Weights of a small GPT-style language model, trained from scratch on English Wikipedia.
Size: 9 layers, MLP 1024 squared ReLU, 7.6M parameters.
Architecture: untied embeddings, attention and MLP in parallel.
Training: 422M tokens, 6435 steps.
MLP neurons of a small language model. Each row is named by its layer, matrix (up: input weights) and neuron, and shows model dimensions 64-255. Each number is 128 + 24 x the weight over its row's rms, rounded and kept within 0 to 255. Numbers have three digits each.
After each neuron's rows, "fires in" lists the words (lower case) most often at its 100 highest values on Wikipedia text that the model never trained on.

L6.up688:120148096093108104132057136144165174102097146128136148085090116145146111129149108107080143160157152111111117087120143160092115115126100158139134120077131138135123121106115098141170123102108058087075130152174130128118149169113135156136148153126153125132143164128140101134167119149106119104116144162127126149107142130087138085144139105171117098149079086092147126110118149133155109138099122110148089112133148168089132135109154125119125150119169142174150170145126120139180123130100112106130164137146122116146120149089110131152125136137123106092093104150144081178137131142118155141
fires in: "in", "of", "near"

L6.up55:177142126143124115109186133105164148148130132166124106151141112125142152100136121141154118104113116137131145165113127116135130101132107076152133110087110134149124135142174119123121139131101108085148168209147105138166110104104124092128186122143110196115131115155100117141172128124110112139119167114162156073135100104141084124113119136127159151111112146128138110116141095121129161118121105154120090117117100163090143134159123166121144140125159139123150183146110121107137126119160098131158165160131112086166123163149133125117110179123126137138103139118151145121180101101128157095
fires in: "the", "of", "during"

L6.up610:117158089138113154149086130140116159113110113141117137069131109134105110165165144114125160148116100109133116097119147087137099125152083147112123109115141129108109107127107094138148143128150119165148123111157117140128111096091119112138136116110141110155175134165171172102146152098146136096148095082133105170123118127116113111139171136099142136163151092134125138102132119146114141148125120119124117114145101115123144113162105106112162116142102128131122172148080104119159104087154119109162120158115123139112117085122093137149133180133137108115141088148142104165128176137156148118
fires in: "of", "different"

L6.up824:132085146127141150123162157122139149141110110124131085102127118121161175140159102106112122147096124167137169155139123158076123133152160095111128139106136134165151150081105130115159139137146120140099180108133139125115084094150151134127117135151129100107157140154134132157099123128148135082111078111099159142143115120089130145136067138109102115131145127111118131181089112118132102147110132138161123089096123116135105168121152119137096137144109081112141157112143088114147117140158122149098121127150104135117122125129086177134066183096168175150079139118123141115125135161150146088
fires in: "to", "of", "control", "established", "code", "cultural"

L2.up41:156128145137090132085122147141127125150071140102113100122083132082129102138152143158104116155147124118108144102141145107150084146148114108126134108107135106129131093101122130128173112124122143106161147149159114119122132168158094128137125155159149123136165105114134117103112121138145152103118187159115127160152104140121109117137109140154091097122128128192144113161096105132152156101128133125105188136067115144113127106119111109091133143196083146158147112117140099145117166134130145086123109163129131090151168082148155129146147118113105128084116127170148078138126126077137096113
fires in: "but", "runner", "territories", "jewish", "kilmarnock"

L6.up24:135114119110120134125111121117115143139144184127137108166104133122129103094118086142110157163142086155115138155105148128133156115093149118122099178129094138132138107140156114137093164149118099097099181122112158137108093152137132089147147118100153136122097124165124152134103111140125138137149160144136144123131122127146139156144119133132127074114138144108161071120138128150124150171122136102122125137100116101052168115123164132123163118150077128176144156104108123188102135139164095124097120154137138092054099128138147121089105120138113146109128166102117090135136163160118110150
fires in: "while", "as", "of", "alongside"

L6.up851:125082101145131165113145155137107106089117146125110139116146109150155135116144140156122137130116096131139118107109103110116200120153123148131129112136134126118129150163123143140137164119135111104125110139096135139120142121115180141167155118171107091118111156107123138122114136160125096140138095116126103099109155104110118110090173154115087115154119118096143108130110109138176099137121126132136166111115118116121203140136130142125088109120065120127130086091109154136111160126154157143138113154116184127138143131131095114111103149138140170108089076076120098111128118149089176113
fires in: "the", "to", "against", "league", "group", "final"

L6.up728:158132102103094118150132130119098174155116110125146118130151157139123132121123140114123124138172168087123183113128109077143070143132110145135136093149120090193146139136084139117137101126124154104131117120132145095122104093102111112125117146123122103145112093117131152114127146152135147138108110139132117141118167133120116164122135091144126172133089103129118122124134137136146136113118073151144126122119106129142169156169093129143179090116124102125125112096135098138149119104155127144114099125159112166137095140130185130169142116156135111154127149074138099128083160150075147160
fires in: "a", "average"

L6.up379:109111107166106130120122102085128084134113112177098144167090153129142136086094131143130153144144166127089097114096113092121088121148170154132160117176106123157099143143119164136145125127112125156138129134157174130159139111120174142131160129103120112111177134126133140147144102150167067124176142189136130115147136092113115175129134124134099133127125094153101115116109121150183104127124093152155112127154120097127173109112137134146108135134128122131098159123114120110132097118114091104170149158154119126114138134128154121084097151110129146118106168124129112126137149149128124151
fires in: "a"

L2.up545:121174113124136142136137111148147138132109132166091121145137143114132115110089161129116096108134149116142130130163194161149102153151148123115144134147123100102146091103138108165164105100112103131124127147118117103116131077115116129145153137100166101131130155148114125058079123121107129142106129085167109059156121091112111145139109127156095107115163082172151132098122142149119122123132116109166105137152105114176116140118127127146111102123117106097118153149127131130145076152132121146094163103097118143144106126130116138130132150174157114143115134138118154146114085088110103112
fires in: "having", "being", "every", "reached", "never"

L2.up956:102133158100124135093095122110147107125113171155108132153091108170135146167141112127103150151117102092138076112140126058116119112168124119089131140102111126126137142160141136121112146100166127155095134087132075166121087128137152144157132153103151137129116139086096103093130145114168139129150159126107142127128140145134085062143152147175150109148182158149146116122158101126186102143143119153095157153084123121129109092081143071145131162097113162122104157112127137143146181155120121114098122141154095119120138155170137161109118170156076116122082163149141116160130102146127153106
fires in: "september", "australia", "australian", "french", "hibernian", "general"

L6.up719:133139137180130153124132154128157130143105186148139126145131122128112111079098132169114080101165177115127117084175095147113152083076159106109114125150139130110121095107156116150139140115076089119090111105079167156118136128142139108139170103149110158123155097162110112113184105131115136089096148154152163120093139138137127138147095093099093100144129143123125124128119144144133166116115121079135109130133130163038117142186118098136125110142150134136101152125112114159157140124144142125132163098099126142167151118095125116108136160136136137116148113135100139132127119150104142110
fires in: "and", "of", "by", "with"

L2.up468:140117127149087094101101084142103155122144147121118140121118169131128117106140109131098112117100132138136145105090167119189089161146124121136119169141121133091173150110179129133100118118135142118128146161098101136096098087116143118109114147125204101109084097146147143170129093108127107121155160176113105113108120109150143113180124103152158134131130161065124118142120123114139090149120128137135118146131123116173114076121125168148144123149110114140138109171133125127149111153152134147156136135100087087133170104097128147106171094150111060135131114099116140165132178137122131133
fires in: "life", "museum", "mobile"

L6.up727:106123148149115120088159134120155090111158110119141098127130113148122139075139095134138129109157122133137127134091115150131151128124126126133105133118127111133138122132137154153106146145135115162160153140101119188109126134126127123127048141172141189089123150157088110096142128074154089147122116172135150104141110143157118121104133085094127095120139147111163156105167126118133120102113082130103121119132137143126134171074153176146140159154140123120129140160126146155102140155118160125122148149162114142141105127133166122112091117090071150136101140169120135132159127100148150154
fires in: "and", "them", "him"

L6.up323:123174124114128104126090149103113144096128123131118115102057106145163119147140139112099137149168111108097131101121191141137144123103125137130131113133106118142143131175161132162096133125121099145102089144159129126130157160123124145167109152112119160136120145112149133163151125141128124103092129127150086135133121157131122152155149125092132123155117102119135135088130166146124128176129096145114173150118125100074166088127113149159083099127121164193123108084110135190139139142140136111129163110154161114131134125136136113110132148115125148113110138163173125114089151087122165162
fires in: "of", "from", "side", "trombone", "following"

L6.up497:136099064148133100137133149149113151125089147130137125132121101121117080097141112126110119157150135142134108110127120098119131139145104143141135132127115131159155099151106111125144111115122119116093105158113168132119149080098167137174156097125123147081201100130114125108144168124144114122099123152175136121123105097146135168113145136090115119134149147140090135093154133116115139112114122135152096115084095131114124155147113127122128116144116119110139136079091161142152116162146113110183132096165115121156088138106116158090100139112140154139110163095126164118171135168146116161
fires in: "of", "a", "first", "the"

L6.up602:121090128125119117118093100173147152105134134087129124121122180122128109138101131142149125162160170104103129116108168140155126139071074135170112110172102116121108130105090094125111127134124067146111116116104126111104148116131145127179132104101099135125148147146144111124145130140145158135093124137088125082111142139134121147099133118104119077118123139147125098146131134149100142160110119122130163122126100118103134139116093164114135162118133120120172135179170136132137124173152084149113160115138130119130107129106128144132127165165158153097110109074183134136136076119141106106
fires in: "to", "on", "of", "includes", "contains", "containing"

L6.up881:127099124096123141147088104122131093111146135105144134166127124152146120117117168115202134122100125138143143156088115130109137096094152142123169182178108165155148132108150122110136117138125086146127144118144144120102132144090140088129136099146136159154151126094151109128108127121139091111131128138137130132118132106102070080133138102166116136101161135108147092159135096106127100145093144141110101114116164163135103155103146129121142153150143138114128103105102168101119178097141130119103092118097127158101096089115112138139132171124136110138121121168113115149131126114114120152
fires in: "to", "of", "began", "later"

L2.up669:121105147128101118150124135107148100153163123110164117075116121153112124138138123116126100102121093091126091127131145112111120117135167147149136091140125076093136145115095094113138092113138106111144073121111125135159135108158125114145148127147134155124123167162114171136130145160159110108127122134131150095120170110095121096134135124133138143127141139143167121083135103147097119144136083134155131114089170094120150144116129152088116119144123093167153115126147123106128131115136183137112118165179107136140103128135170124118155096183132075137140138157164121138102114115148122137
fires in: "made", "became", "make", "michael", "it", "makes"

L6.up660:138147118133123138121127084112177122115144167096149145141136104122068111162083131135143153101115120133090160148176133114108118121090168106099114124158181114120176147113125133135159109113126126141132078095124109140124152132121123128110148112174154137103147117112151108159143081099144099139147159146150134130108118141148125139125101100132130112098120137109169124058132120122129175148192098133106121138162142112124113174132125174108172136132183127116139109167127162100116108091140145094129100121112122101126083087167126156124127140100133107089136131142114100121107115108109133144
fires in: "made", "began", "started", "make", "and", "makes"

L6.up897:116120170132169126148121144115129114104133089076154083156132137149126142147136120131129107112135124159122096129128134164173115141126137124146157067211170130128140127133178108132106156144087119111107159122106151111140104107110140108131127175127163162126133116136131136181100108146090144125137096156092116158101123138165131114142088098122122079110146107083071143148139110151161125130083134130167160123101152120161133135078126113123148145146113183101136171103106150112090113144126128150131175117116114112134131115154151114111149112133089125114116115107103118131137122125090152111
fires in: "that", "because"

L6.up293:132139134140138094136102116130145097138151101152123162144108106120157108100066142079155111110148183130082105093117132141204091136136161123144138121158182163160119123148113141145117116140086103133128144132122142116184122088120123109149127162101147124123134100099122137141084120110136169146130093170109118104108138110143172155142137124123152120116134115110151158170104136173122138108117122143168118100118152113119122107120072102102139124139114114089127120112103129185132132155153096100121080160148137113154151145104133129121138133137148170125141089107154101169132129146135119164
fires in: "a", "every", "one", "any", "an", "each"

L2.up1011:143143126155091124170128131184130096110134166139115138147128123117112119143158113102116088121119161159123181154111154089110083112119125151160156145160118101190118117142078135152114111107123120099117203135136166123174135148183103118060122068088111155113155166128136130151117095139073122108131112102147137162091117138159083109126131132136120128143150134141110124115083145149096126155117154139133134160127112112134121094153103100164109109113079129150100139149137154173108128123119152144189113138118113122126136132114135101108141146107139095118163112117120090134112163112101107140
fires in: "million", "medical", "military", "miles", "merchant", "mile"

L6.up699:128106139087141130071156127118101146129144107132165172122164142170142138179116118132092140154116145124140165131101134114140104136075160125123109158123114134123140079095160142131140137116131100126106103148133102133159109103100126082157136107087110147118144149099088153136199154142121122139140151143125124093164100137126136114155130132166116067140108152129135122102125110116156148116155096114138082147125134112114109163111130133076110162100135165172136133119138162130101096110129153153169122132078142154132127144127104161106088147131141107137084107154126111118128117088108137138
fires in: "the", "announced", "elected", "selected"

L6.up700:102130143126150145087150095139133074147123139083143125112117119149131084115149134131196146137132126122129100172096089085154120143105150173120163108162117141113123168109095111143103105132126141139137151126075142109138134105149104143085138135130158127147122151152123066118123153116132099155128145154115160134103083147120109102162126113122118118158136153136146113181129099150185083137132118140137185111129132137156103138125119102112179139126150120110102115131127138128117114094098096117095101132129143141132134108129122124148141145116135125131130106153133143164160135131082115117
fires in: "to", "not"

L2.up618:136142170130087077129105140112147120133103133116110101113093127124117145128116099151092121154105095127131106146154145135150090143155119123146101113148117113103125174168140135103135120126104127144086129101145122099122149125121135125116167135123170127099142168143157151140133130194103141134103070126111139105109163088113129157154149133124138133129123151078120130071104117112165152125111112100129145159160175095157102111145092133130106133091075134142070171141144112168105119107144127104129108158167137117104154156104178121106116101141096101129132138119116146165149057134139105132
fires in: "museum", "may", "major", "michael", "majority", "mayor"

L2.up999:137146129120111123154156135131156155159136187172122130151171136150121119159070126137120135097106086100119112139181103134125095126128173106137150103119127101072150107104112104113102147130134118130155121123110130100113110142138145147203182151104081138104161173149153129091138146118115098146127140144128160101086132143118107136127111177130142116125143120134100111131116112114162109152169055137129116114117132117141097117174120139134083159140112095128094170143153109107080120128167142132100155113160107136144175178147113092111153072179120119120111139145118091141116121103114158106
fires in: "made", "make", "makes", "making", "scored", "whose"

L6.up899:155117128147083163136087141118119161109115135125131155157098099155169125119133141125185136101107107109153132125145069152144122120078148160124163113112115091106095109143082114123111110095182075139116129117111121125121114136149151099174116178162122154134098094129122146101114153142108109108138107134148118129147152107102118084135070158132084093161103153122133136163110142130159160113141170140143140159127109163105120149146131151111088118134093153119157126109053124175115106098142112109086140133131142125102153114131134123106119179164138133120137138121102142142169098132099116118
fires in: "to", "split", "into"

L6.up228:139117098123152120151124117178114152145125078162096113147138141155139110145128158109139115116113150094159109101142106108099102145145152132170133098165090099092112115113108099128141133121110135148079128157133108123159128147090120097092135089145122151120115116126147152112128125120154089126112107145139150151153089151057135103138084105173124092126107064149132112135122129138179185119128177112123143106141116164148081128126131141158139141137129112117123139121123152153110155153117139155105115147116167151127121084132157144196141131118160126093106129109152109145120140135127092103
fires in: "the", "to", "online", "ontario", "oxford"

L6.up90:111125112130154113140081093084126122107137134141112141105147170147127161144140144075148158126112112133129125093104115127142130144173127131150157143144119134150120079149121077148149105088130100100115177130111172130158119119163144096133141130120119130120141161115147118080118163102102132097077142096157120122111162104176093130136136140133116158124134129123120102113090098119146092126131131129157094105167170110148109127115088113109130171145131099108125104113092124139118167152132116122135141165143101149182154165141119116106137157131122141161136116147199123110135111179104141120
fires in: "these", "other", "s", "of"

L6.up496:159192167141144131112135084116147093134146111084145140111151113160094117132143106071108114139140095125097088144163120124075143124113116070075105134134172089125141143100120099131114151157129136115184148115101074168118145118146156135117172078099132131133163147109149106119153098096123127124128138175109168165119130114121133130145151120148111110141139116099096076086114098136137100123122173144108071131151114093148098142119124123124149139130168106123157108118132167162118159128142155119103146090118112115144118151139104165108110139148131120150124127124102144128139104109108150153
fires in: "was", "bronze", "brazil", "has", "served", "is"

L6.up604:099132115161100087109102118086116116085113109136165110121137124151189117120117096101162127135131137130104157093129092101128146163143172132155116132165136096128119100154159140124136105098113081130110107142112129111109133139137115106097144146112121100145114115128155151157159154185129128157117126158113134100146154123088125107145120180120146152144139111137117098135071089104158130145094152122114096115146137155170109122138123165156113153097122121099089153108149149205112112122162124084114177135147135102161139110126071138102141181107130110123100092101176135148155156164166094130
fires in: "of", "a", "by", "without"

L2.up187:142149131112097134117121134204134193174127116140108114110139130144126116174133105152113094078119181133127151135157121085132097139124137105136155111147112109136128156175129134158164068119135113144111143139103144119130122169125115074130148079121106131169119126109144168154160124173138120125122129106122181076122127165120126125095127107140203063131104107146139128062110129114132107114128127092163165163121087100139098126144137141087109166131090111100100182172141141122098104077154127119115115090134138094124108096141112114108123163093126134142160150124130142114135120128113125165
fires in: "single", "kingdom", "king", "singles", "mary", "wing"

L6.up829:131172085117163197125090125130110128195107145086147115111144137132151103155132162151143179073148135125153076138145126197124089158124174100128145114114094115128168137098106131186108152170126136105129130126113126104125122127110075133140141118143108097182140153147168114124113151108127109143131111129181133177126145134146126130155121144176104128148117142102138095131152093112135115143079128160138127115154130117143122125088148125164144132123123104091069149140120129130126127132110101174115124137115067156118121114117106146147123098153105111129114124147097142079127148091089124144
fires in: "and", "medal"

L6.up371:124089113144149157138116106119163105154151143105136108083153097144128122095122134136141145143119091111111110143152131136183129067114126093112123169108130120112114082158138157134087161110155128135119132167150136119138114113131116095100148118105100161083146107106131148120148117126134143116133121132109142121128112142124063101103080103129127134149117107140148174135159079178088139121129137116138108127140129143160130161173131155146124083126095150137127135090139168151145117145170163143148145147132092121154101112108115106094136142138120143120208173099142132124133127147130118089
fires in: "the", "two"

L6.up114:113139133142137165146105090131106099142109136101125146124115161116157132134145149160097112143146142158109115130136121128109134112132161113122115123166128120118163174135122134112108146119134132122100085129101139137137144122088155118138101117138127155087122143150134130084105128122118123134133152152159153098153089138146124086147161141126133133139114116104145136099091129145136158116096128165147069138124185148148171157098129148146085098131106127131122117112123133088078158098125136127114105182151147119119133163160091123087156113140102116140094088062153176102073118160142136115
fires in: "it", "is", "was", "some"

L6.up940:092119141108118170136120152112153172149136173130140129094106080165153126107127118148159156139137128162108129139156114154102172165159098118073120134087121131160072128151131123167149136134154153114094130124166151118109093091136148157169142162135110139105161120122150127145124122130132121088142123171130132131084114118117067136121142121175112143152109137132090101121170115133092096129149096103152098088131127102134134126082108111129128114162137086100109098177173149092119161131105155132111119122165122139156159121148118113093124136138134105124107099111104128125096102142092129151
fires in: "season", "contract", "on", "group", "aircraft", "project"

L6.up221:126118170100133128149122110128125127144121112138167109129129141141153147162090126115092095148150123132094116149134119081109152125145132108102148157165129124119143090093131159143127131126141131166110138100168151119112120137124155124146176145145084131151128107121159109105134150136150118133164118150140123140132105136110110145136088121093159165141121143118136145110088083153117145146131100165149105150158084141135083121071150136112102159102124124108134144136099153129119110106150156122099166113132078141093117166127134099095112101168139137110169125057126135127077116172111136124
fires in: "he", "to"

L2.up344:125134116119114124089141158094109168092159087086118145131137115149119145058109093156172174155169151100144112146153109120130104137120155112123121161154143108124146137161134150202126123129143111114143117155108143169147120113129143135115132122133114150095135109113099140136150135087126089129154124110139106115168105118145162158089141137103135112162121127095150147123153111132130181097139150158111132119140105135158130098168103115122157128115133187113112136144116159113115109107131134155097175121119109130115173138162110103130122137089140133106193141105125091111105128119080104103
fires in: "so", "go", "goals", "goal", "size", "going"

L6.up200:079101137142131094103114146161144112140102147111129170132159122135131072115164129129143145140162131088098102126120130156119113112104113110110127106145078150111123141151081142106131099147189096156146129107097194144102083168153149120119140122133133149127156134125155112140147148122123116152130100136143148146110122056121124131131139131101138114153146094062130129088113134132105163138138120126112122132175131152166080143149112136106136117133124100159164174117104155158137118175178086138118093098112160154100169182095099102118077126140146180121127151119114111130129109160108180130
fires in: "of", "to", "in", "took", "and", "for"

L6.up793:131103167148106127138131104118137160155075104134100103174141120110124125148119130135124088179115107128083113160185120129118145138124158118131126153162105118141141115105130131126150142160106084121161169162132126113110122174065103137087154101147149171161140112177103121104169134123157091114142097124129142154143147104129119123151121141114111098114076173106165097143105184107181134121165091137127136143140165099153070123128153085126149150133134135111079118118150178104149153125115140139109125107140150106143093117140095179129110187114156160095103142129120152113108075105132135123
fires in: "to", "the", "in", "responsible"

L6.up762:148162149153136128155128152116150118140127127109136097125118138194164115102166078112143104123086107151141138125157115174094113134125113098144174142144115115122126143081162158128086105164129125143145154139111134149132075146140117153144156123135130123138153146091126163159138148149095153132094132127140151109117196108116106153158115115137114088135131152115095113095147124135204118100097124098104130082159118088127113109104105134134148150086100158123129142094169142126131088177116166139109161129124094148140128106147146134096113168125133061132131147134141117147115129098142140142
fires in: "as", "became", "appointed", "was", "named", "a"

L2.up207:121138143114104126147106174152109158147120158173097088098134128080126168117128170122114104088160100159110117122099145111138100119174154132128134119127081092146131160167112134135162152099083140178129139105131119167138131160113134149165133137119192147112097183147125137125170115121149122091134115088116156107129104121144135130109139143135064121116145109109145160117116119129090161106086155162140152101138144163160138156107150131131091122107154099110138103108124103100117162124138098122125136118135145114123148146114121132103165159124123132085113137132151133155112134140118118085
fires in: "n", "w", "s", "e"

L6.up476:166088130120115167106168149114139093152177124132182098081107096139143145134108197126153104132174146121140109157098116109136165105119134121179143115119149123160102128120149137113065129120124128131130096151134192091116129112152140134165128130116117113138135128111067125150082129106135112155136120182125174114136159138115134111113157122146144106116094142129158148150137120137108094126125168141137092146128151138110124153110117119123135146117129109073131092091135146127127160175124110163108154210143114133139140098105158126110099124092125153132141091123135130147153128151164133136
fires in: "it", "is", "was", "him", "himself", "them"

L6.up328:055110123145125084119128139142129130133130106137123095168144136111127089114080127136137114124092143145149082167130151137117100136131135085148122085127114109121145105127154141092133144097145106110087110107088137142138111160163155129125178137134123096146110119077116144114125136181116152090146113160105133156096118159139135122138106119090132099139132150113146139152087118164133157126131130142179125143127123157176147140116125166094133081115130129128121120108126122149104105110171087129114157129109125153144075152119167094116138168133188104128134127084131142168048131116157187153
fires in: "with", "without", "within"

L6.up880:112148151115153123123134132145098121130116144131163163152118129106145095116120106167115099107113149151129103122135122099126141147107086096103120148154070133098166133104113107137084089159115078120143152118122145131098085104115100155180121092125111114131155087159167129129150145091111117108112137137158165159122103122117132149160148158097165102105102110105121131138169093176119100147145169123102084120125076081090098115164101127121139131157109116140134147135118116133138123158136159151164147139110165142165144137100086101115133134108124158071130122135108176163097135153172160106
fires in: "by", "with", "to"

L2.up861:128148180151124121134109091107094136119100144176085158130144147109087138141107116099190096127153125141119133135132133105156117136119156128161120151169121121112111120162125130129137121138133102116111152110142112138154110083127097129120136084124156125157140133120143129156129146078130147130137119159125098146103156154120096149161106118081164164172148114162160099153133079133128129132156146107083136107130142146105111085152168149092143114107136133092109132068127104120150145100134109110113171149133083151138088109158101091114183126132105144179137128091142092118136142120099116104
fires in: "railway", "another", "french", "angeles", "all", "at"

L2.up872:098123131110098119137102130124146114141137113120136103099130117117135096132094117080152136149122188109112112129121132114136072121126152105148149104166149121112172126104060158116141113151146162131146090122122115110162144135115149128143103111103106170134115158160135126137132137118144095129134139119132106145109084113118145111093118126111138123109171103179136175112101172094127169134119175107118133132095141120142058134120134122103135120088094089169158118122136120108155129124119152161163130157118131136133196150088141184147143167207128109077157156164193138120119096122156126112
fires in: "worked", "remains", "served", "every", "remaining", "serves"

L6.up22:119119091137133114152138132136138155081073154114113146131156170149129094118146125149160096146170128090094152140105155112110088125125124120150147119139115134168173148117082103087119123148130093113151109097137134142105115111135137093132114120095164127124140123110123131080111141133117134162120073130132152157115110077171152181113145151111126123151151102138135105148108124121112164114164127096101107112112118159129111121186106112113142123170105105132090125136114109111137140134167141126144099122176111149095198157084134139132095113132120128164159149125145152102117155117112133160
fires in: "of", "for", "million"

L6.up327:155128175160127140107161098128148144124156144139124157121136132106117118134102143171095113116142117123103127124133126123123106111099128123156142086091126146117117099111182153121149121163138165120189136115142128117152131078103141186135113134126116168126143108110151124167123125082129156124077141109159150139134121108123159153142105162158101129145139129134124102118077122116135160121154127125135119100109091134114124132126123112151139190078116112192079120099146151133149144122147114111123140110119105126184141122132112104166131141129108149120130101145128129121137133120114158147
fires in: "the"

L6.up795:138152124113088145161182059117116102137167108121133140138154093127139158120085105131147121109131129104149170181160121144097121125133164113127169154090096111133175157139128150067117165119140155138144081127092146175118122098112155120155128118137132159110141123140068159117155102130116096151181113153166115144109135149109135139094127155119133127105127112159123105117069100119141087123095121092101116130141119143124106104146119138139167137161123118104175145137124133131145120163149125089117133101092128141107112131132109143181086155169152103148116139112120130058139126136120143112
fires in: "was", "been", "won", "is"

L2.up223:119110150140131113106135161123146131124136139112112072130193113130097141146081119106162122130129124139073127146170172124162145122073120097120103137181111115120172121147138121147113103110112122125145135120152120121121129111144151102090127126131188150145090135139146161150121116123120109107102191132133121133127150108180127178080157108111099139109133144117115126120094156164105144164172129117131143126096108125122127126113130103126147139115141122112098121111116104184120112155144128147141139093156166095105144150136134136092126122131121115099107149104143137135151133052115136117
fires in: "while", "when", "because", "what", "wrote"

L2.up210:109124096140109145127136095085093122138058131130115093116128169142138119130124137120120146119123131117136108125114129097107126138098175128135114114143087162092157125133119179121153120180156127179136130116096126142154181121103134146097130123110164139114134166147153138128118127076145091118121141120113128175126117139145118150114106139174140129126137120128106158118150177132119066134149089153200139114092133109106112121104133142110109104140122128145141138102098136148133090126114127153152076149139122128179095123147132110120124153117145112083144194142135149172127125061130133106
fires in: "1", "while", "100", "08"

L6.up137:130131123137163118124117112131134145101056108141114130130065152145122126127127140133120120168136095153133143099156118110186125150146157145098113104138108108127137150113102112119145131124146091148125150097122158150145112112103129129153119161138141123135135131152112133132142147130114109096121094123140105144128143130142124114144158140102128182172151101192126104134089062155075080146114119088120117089136121142084134083147151151141100151123112128132097086125122174153164136150184140120135094148136099191138160130146134096124115124134138159105132140138138130128165126144092109127
fires in: "of", "all", "following"

L6.up282:076111136169101159132109110114127077120149147099122127150156141109130143114115107164128120128143143179138133137129140145102101131134107093120125106101143110103149138120100111155166116193141109156159108130071119093157109110107114118090129149106144182145133063140101126098114126109121141157141122115133150160123148095165107150147118153112145116181180124095138102095139076122128135097136098121135102140166111140116105138139121109121126059113181187161156156118105151175142187169139128161103115123138101114127136162134091125135144115140126154126118184133116165129115127165131149121
fires in: "and", "some", "in"

L6.up561:156120110145119125149136089123086074164135144120120119134133160134111118070110098144146175144179141134148157151144155119107104138112102090130135138114112118184106120119143144141131099138119133146110107154119126158094119126122140124151144175117084134121171113154123093165120092141113091124135110143097113145140108088088108128119133099126114145121143098133116097117130145110134162111104095115115121130145101138143101155113137136112125139129136143115119139148109100133142133140158155099086152146145144148086141184122104149091159101160158148117151085126129148137088131184155168134
fires in: "is", "was", "at"

L6.up800:089118163115136104098126140122109163142118126098111117116122149145130149074118122134133107107127114124103087167154104125152170107157098107161134116160126145123141127113103128112178134096126121161121144152127092133123172099096133088157138123095102162114133184082132159099134170133138146135104123171148153120069136102124134119122121139078123121150143133122111136171087151158121137150146094130109145152128111098111126097106118169131130121125126091133127160155137132104161125169156096106188121142148172089178146104128159156109090152131175160102140159134134136107058114087117128104
fires in: "that", "to", "described", "of", "said"

L6.up171:160105095134114163134062122087110124128136146146116195146127081147159146136095107151102095114167147099101153120192102152131172124096135114119123096153093120085136138120114135126126122128111117142112159127120162157152134099099161104130130122116150120153132076142143108150132135140103141143114096129125108106086110129124089171146133142129153123127132123118171138124089155100105081143132134107134128105135137127159115148112172097115120137114143102144135091135114159126165148129140133131093148127143138138194111127122106097165136148127136101135122146134080133175136131159159118128
fires in: "usa", "fra", "gbr", "swe"

L2.up770:120122128077100105147179099092153101147169131185110130110111111101126134162147103116179086130140112111124135142169099131144097129112152123116107142158133161146142105164153142162127164142150074118143124125189096109130086149108123119069120122138111137119145136119103131138156115113128108131156127105101118171144140149127112131136142131127134112134160107109172104118112170168113121123150144168173132101094130082129083114105132109109100161110113107104115169099118104138126135147121109129144135147133109141137151106131130138114141153155088145175120134107147160092120131142134144110
fires in: "every", "any", "very", "style", "year", "destroyed"